Part of a small language model's weights.
Size: width 192, MLP 768 GELU, vocabulary 2048, 4.84M parameters.
Architecture: LayerNorm before each block, no position embeddings, tied embeddings.
MLP neurons of a small language model. Each row is named by its layer, matrix (up: input weights) and neuron, and shows model dimensions 32-159. Each number is 500 + 40 x the weight over its row's rms, rounded and kept within 0 to 999. Numbers have three digits each.
After each neuron's rows, "fires after" lists the tokens most often just before its 100 highest values on Wikipedia text that the model never trained on.

L4.up119:535513490488468488519484506459484486502485499481463569487484550635459523480575445483510501470509556560538429478479539524457519537494501478458471474488467476480516522444421515590512488528566444483450520439522490554467445517410466556502526484512478480466526532525509511523516488530493514512418436509456502508418470501492535550468427530616409505554525524531509494489489499611514462488476
fires after: "d", "id", "i", " d", "in", " Born"

L3.up297:533524557526445536499480552439480555526563482472497516458534462418469459479511489508487514512486402521528444493456469490527462478556485479511512457489526492488533443572408492507481519537440460527452510542482509481482563542521420515511479517477532470569468521524499510529542539533532553470528493505455533621502509523556463538534476493539518468539473518437565533516476500490467581541515
fires after: "s", "W", " can", " may", "f", " con"

L4.up503:500516508464492482490424475560431479538495557543561498572476513546439528453510525458479443547496580490548467493505482486484478486493592482492523459429544491418480476548553502508507563543519545597519507470473519517551511489486467511511482460409514470545463439490559494462518512478475540521495484479420522477454515534509491509539462519557543421487476539496487548463466499511500460551475
fires after: "s", " in", " the", " In", "In", "S"

L3.up280:576532436533557504483466532484481499520474514480526508494488493427480475396494520522527555458468485528538475529425572503493539563521511478476479518469557484505507475520484432461493535463493516496356569470503506491517514462554489532439472491496503487559492494480468427504534467504572564528559426525504559488445440534570511529506489576502518450524463558524581545475502518461575588517476
fires after: "s", "er", "st", "l", "ten"

L5.up574:590495558505450493507513442503528515464424469481549532518506508454496436520512530435504464479488497446483469542558468515492525527555505388475447505450494433490502563570502500584535532591534450549532398519420510521495553519514495470485498559508548500511480490551570557475497493433545531512500455500507529491516449584526570520446492549514484542441481419545508497484481535523506505494498
fires after: "\n", " p", "P"

L4.up333:486511441508527564464441509460469499454487526473456500588486617504409528441589467494542511523514490481492466506524509561531550424550536492497442562480520456510488480546473517433496469503449511533546537521519473493499549509524508557563459521549523493547509531552524513496495461487491573529486462502486527472424495492516474527411531500519524468462549505480521518526446491486521552552386
fires after: " con", "st", "en", "t", "con", "re"

L3.up132:604520505560539492529548444494494485490428551492396487538534522516529540523576547508495409475553536498561495521502612462513479517479482527506501422462458582503485448459545540554496516543446465457430445477484509471529478463469522517481504519465593478467463511488459445515499517593501554523448490543470510525499436466434515530505572504505521518524461510486531557482514490548533542558471
fires after: "-", "(", " B", " long", " b", ","

L5.up17:461481552517511525417428458546562511512447497501520537468520488488468494519515446483548444514522538420477510497549522531482451447477537506566548527497496521506516494495524484524541519489445521479544501381505462548439515484515495569548521486538523429500495508501511486593463517473591518485476444503528536512494464477446488554509502594555536462467551550445532532456488470595514502556456
fires after: " M", " G", "M", " Ja", " Bu"

L5.up718:473507566532448454468439483486537511483475491540460512453505520489465460511491469406493480516559473471569495489441476485551445554461525442521448415504458469452458442545533495541501508494558518580537449489466516487506433533492465457471442567491564468564534491585588491544456549515503485555502520510544541509452502564456480506489468508491477574479512497445532515450519471604476542576451
fires after: " p", " did", " P", " ma", " m"

L5.up668:519626376512513511453517523504552500413510539481443476547432486457448533482487486509433467462497493493542526510455527541474515452521449450486475478539513491500527532522433537490515504464554523509450506534527483494516421509449476564562512532471517504518552468512557458494533552457533521595473532512456527509455556509504513511479532456541484469531475628488532463426433389479483479515495
fires after: "s", "te", "al", "ad", "t", " of"

L5.up24:500550544508477515499479539480567516472579480431559462493513488457397484510617481483487519487517455446475477517489490461499423484515519457532485505476485523459530436518446533523573584531518425480461513524487535584527467465515449561497526475529508492525501566488512521441548521538500595482490443525531529530466523463582523516466439535550508491489505539487524486451503471501538507481504
fires after: "\n", "-", "in", "act", "|", " |"

L4.up182:479444435470511501491550452448419452475514594491466515459562563497515510522520472554465554515472594502440533499531535468415433493542515474513473513550538511487486574534509484454515561466474475585508544469475512577557568469532441505491524447471524504577507524501530514574539451498436500472467488425502499530506460453500558497412501564563516463510505489449513557400563513547524474543539
fires after: "\n", " 19", "th", " 18", " C", " c"

L3.up450:549515473425455474509534522467489619421566487505494514515479505468451512452561521500460396414504510488448471516583516481452439572505492467449463457505549585490500486466517564455508529588478522572512498529461530509575538518496515513477549567511558475527452421536490508526526502541483568548524486495533470577493442519487499537501455522546531492491510530541522506449495504631490535540464
fires after: "\n", ","

L5.up195:449473467521560493485520493480539465497498496462515426544497516527377540457514533503517482462519542523533466506520566534482494531493476504504501500482518533430494533522461486530504520434511489495473521452495539510513431481487456530521447558555615528551454542539497379422511466546536492554540510514450575489521501524433565525460524525476556536488502519565567491519500465527456455523470
fires after: "st", "\n", "t", "ad", " Ad"

L4.up578:553515483466515534573535479551564486554536548505478475488549577471535427430560517513487486502529517543556466514503457525423495463565514469556483518446451431479426534494528502484509467529495400520542412436505493476469497513482433466525526508527548457517482499558553461522552446539537465466576512485494520444457531495478513461509445528581478523511473468408481508548476452613460509522494
fires after: " ", " st", " p", " St"

L5.up704:605487525505410527503550522442461522526515463548449479450420514464512497429518560479445452481508456454548524508531550495532475510553505478537498483541606531525466479477477533484448461627468422600477495562433479469478559538518487502512546538511494453447491487496471490478487502553463463492495479466487526490464456505453475498500508445556455481517520470457523530491516429487477546518512
fires after: " (", "w", " w", "hi", "W", "("

L3.up417:460563519484450557511486512485484485500544462592440478532441534462494395466508577485479446468466479534528505475440484451496512489569472424490403437528543509411482489528542478486492558559506501515519544435458498519560525519563455589504496593474515515567432459532460437453476491485525543489490506503469513531471472469510543496543555486502436444528479536437504514474499488484519567486500
fires after: "s", "en", "l"

L4.up662:443483536433445547595568479478539520529578474460489455503550465518503461491586583486474390467469511508535485445505526541463433515522466490534555463447491540511514448526508495543527492485504538593470462510498514538539501492461491498467450501438583536549463470472560474442487495473522460516581519476513539491516490485456522466542490551531485618498480479490521511466447467557475487481482
fires after: " "

L5.up308:511514465498450473523470457483468539532537547499479478449446512458459492470490475515515438472511524453557457536453506503474524552543450552492519518541475426421518403519601468461530496595458507552505482516536426493522497457484468495502565508463552510474513519501520476492544421559528426523522502518485498484475480533517530506527500602484430607558448517533525496506524535486510540464492
fires after: " as", ",", " was", " dis", " is"

L4.up235:550556579458449541522470482449529581498513509472431510442499513495498510413524537460416507489463509527500494493526472518473565517488544421519462515502484482550588526470488502431506480507450476564496462503493461547453572449474475559545519454534537412595508515538500529577509535451472519475511466468557555516495509512532453525520511508482515514516534477366528498537541453568529513531461
fires after: " one", " fa", " po", "ea", " pa", "\n"

L4.up298:542434494521544579430431488522496479488510564472482444553431535556502464435569509461471492455478535530546524469442549499490474486538505477543452501457536445480493419507512428496556539519512578564504536513500413506499533479497542519551463521491503461551501511469480530568529480509486546491464560448457515496462488474519466577553507527482501525544526490498535481440514481465490602487474
fires after: "s", " S"

L3.up730:483567574443453519525441490492527538428540449555441461517496558520470521492531559448508517501453546480517489528479477444524490524499436498522459481522512530408511485452423494444495534557479424612463489539441498540527442494518495532510536510414534415524530536552578504497482506443548546481518411507465531569517514479490518417471475506543541449560470546476480499538497514551534509520489
fires after: "s", "hy", "os", "at", "es"

L3.up736:560453517455490512467497485441494541467550499481475516405480556490469486369489516503436460504523419601610540508513539474500569526497513548476412527461553467427481474493504527530524503497549449525492521494496484519470473500512440552573556469471506528490452470530484492447485463569527543575450493512511525475424502468480503480464536495545420493515556540457570614476508552457486514492499
fires after: " in", " at", "s", " At", " In"

L3.up366:481466414475498499450494518465515594529489507504491463559491472438444467501543477509522539401450573476522467498458456574486499469505430429472495445559536545458526474490478568468550585491495496521463492466508471577491492499473530521513469470466502437553475464428460484528508523506496582518502478502462547478460569529572522533448454495501515531518535527495507483463598455498519531584466
fires after: "s", " New", " S"

L4.up150:429495531510473511535503468476533502484495511504452568445494520443526530457456548477553513464489479439581449445573485543447440506521493515560451584526510490502487501540449420436512489469470536475480458576481479526508523542517549495550514479505544488573542456531530489543479508495525460542501514443480533562482397453457538548497582444510443509478574560498528545551541493538453508511447
fires after: " E", "e", " Po", " De", "S", "E"

L4.up482:515448493443517544469495467405528580428534523415469509478548513506433424543515487526493502489506511462493505446523505479445477525544489518487448494523507522516445532458487490504571485485497456425481498575522487561541515527445453540575587527542485498528487465453517507458522509607548527417520477522479519573455436485530519511497467608501557469516474572481435498496552546547469497559492
fires after: "b", "c", "g", "st", "co", "C"

L3.up757:501492453526513510470520467523494533466559496478471478509526477523531454518526432562515495527492544452488499451501513444480365532482464551542499510498524516508513515487505522444533458542476498518466490446526532603580496485456512559581481504467505463495445494599505529533447465475520461500464541483428501527558505505485486539526489554517502463463482573413518497450567425558478492573495
fires after: "ed", "Q", " M", " N", " H", " K"

L5.up62:512483509435455490517536486495531524490509536585504489552507524518431516585514582493447433420539487490483470447458498560493492528562526471522526516542458512427467498486480500516505550602539425508450453490494440546451487538430493499480483548520525477524506426545552463486590540474537565495486467473409517523502589516488533465425462600542514494502529506446454543537480532449534545459486
fires after: "|", " feature", "t", " 2009", "hi", "\n"

L4.up669:484545504537482497557462470499499513437476483490479573395488500546447509356436518435452470493528571451452547527457535508439526508466518521454492539540477460548512542466497515476546471475546501504567491497535428548537545486505463536537523518492557416518507448581485478524509509546562512464529478484503527529529493463511530528474500473542442462478579536501522478484529510511523526484481
fires after: "man", "ri", "ur", " Ba", "re", " a"

L5.up686:500458463471489514492463508485543430568472550454495521523524466437448548452544515400460479481490567529548485543481475545505542507464537464530524487463527508496476449607554462542458538526462514598546407437415483494499545517535453512534504560488542465533471511528572524464572544490499520593525510468468554487517497508402531417507518527550454566519505465486502513440420479514494512462513
fires after: "\n", " "

L3.up374:439515517510445529489485447540495428481552509498437479568420530540535457516546562458494444473539487478560488499462505552512436499478474483582554498475477557497535504587483503494554548497456503570476436524559508506511534459489568481510486556471491450503509437552493502542459455453498451525488513565468554487524515453504516544504469509534440507489426483521536474573496517567524474542441
fires after: " "

L3.up73:470540508465487497494533440547522448478566593507463496559488478486497495422474536474570497437591510529506469538441463493465445470505491531460535534406455541498517506549470507463550505517513546510495466495504435476563536500496446478544579454445512473570473441489501496539512498527521541468474509546501545566536487503541487529493486512469500493540446572460574512539576517522505484558498
fires after: " E", "E", " Re", "point", " be"

L5.up618:466559521538549484463532473525509512523481567470447530486464425460353493542500500551505497420505579525564413518490448497465468495514481576484472453513476469506515470504517550483594559526449437518452378504508542505547513472510497497506516510492512490592497509551464422497546567538562490469485524540457530505508535477531583516501475536533467468522457552548489495438491465552532509515428
fires after: " is", "ten", " was", "or", " a", " has"

L4.up519:440479559519435485479515518511551521401536508480482524517455495470485479507477510501576502491615503539523435534522492543487490547556515505501499531475529515508460436510451458452492484499432509475507475513535463496543581502501480496527542480511529528572459497509564514523524518567482454475462490485492515465381527578526595557463456478474539485519474568519559469434423506521530550577444
fires after: "st", "re", "n", " ch", " tr", "en"

L4.up506:565485506518439506537522493500528480490543466465545441504555456492485496515515578446494414526525507478497478473508524518445444484510474537500597469546459545481464536536479478481534543512467461515555475551448456562442449517498445508453541524490514425494454508481558510477499481507494451511588550560481581523483510466485538476528463488511523550505444490458406554461574470581479503457487
fires after: " ", " re", " ex", "-", "g", " head"

L5.up719:475582436435495479451503384453519482528531481574553520507503520451443417417596503450492497459461530531509462521440513499496460523491500492490500514475508501411495540574488422553530541476553569510432495501473435490534461538508493535522491516450487521449476502597473477533498491517451537513464466439491548492544497552489485513506494574531519561580462492459509520528522505467495534448551
fires after: "s", " S", " A", " ", "z"

L5.up621:511518567457537572499523459539521399449458516508481564509422469496523501501496534474494462450515501473502488454518562555467520643499486507482476549503438509503417501560532498499513558539481462564453451547436495489534549515541488544524553489412566413498513495564509512533553511510524520535575499463451501432528466469431529534504492532572541476507509478512431498495531460513460522485514
fires after: "\n", " "

L4.up183:465461529550461524523465507513544484473505530537455467518491503528558474508554469396498499473569490494559515458512462574502447537493474474583438440447558528461418445496511546504531514455533518523468499487479472522515455417405548444508530534523477462521504478611538485532444565425571501503533533452501544449468548522527509530499488488558554490519470529468566521532493480512556523550442
fires after: " N", " K", " C", " St", "n", "N"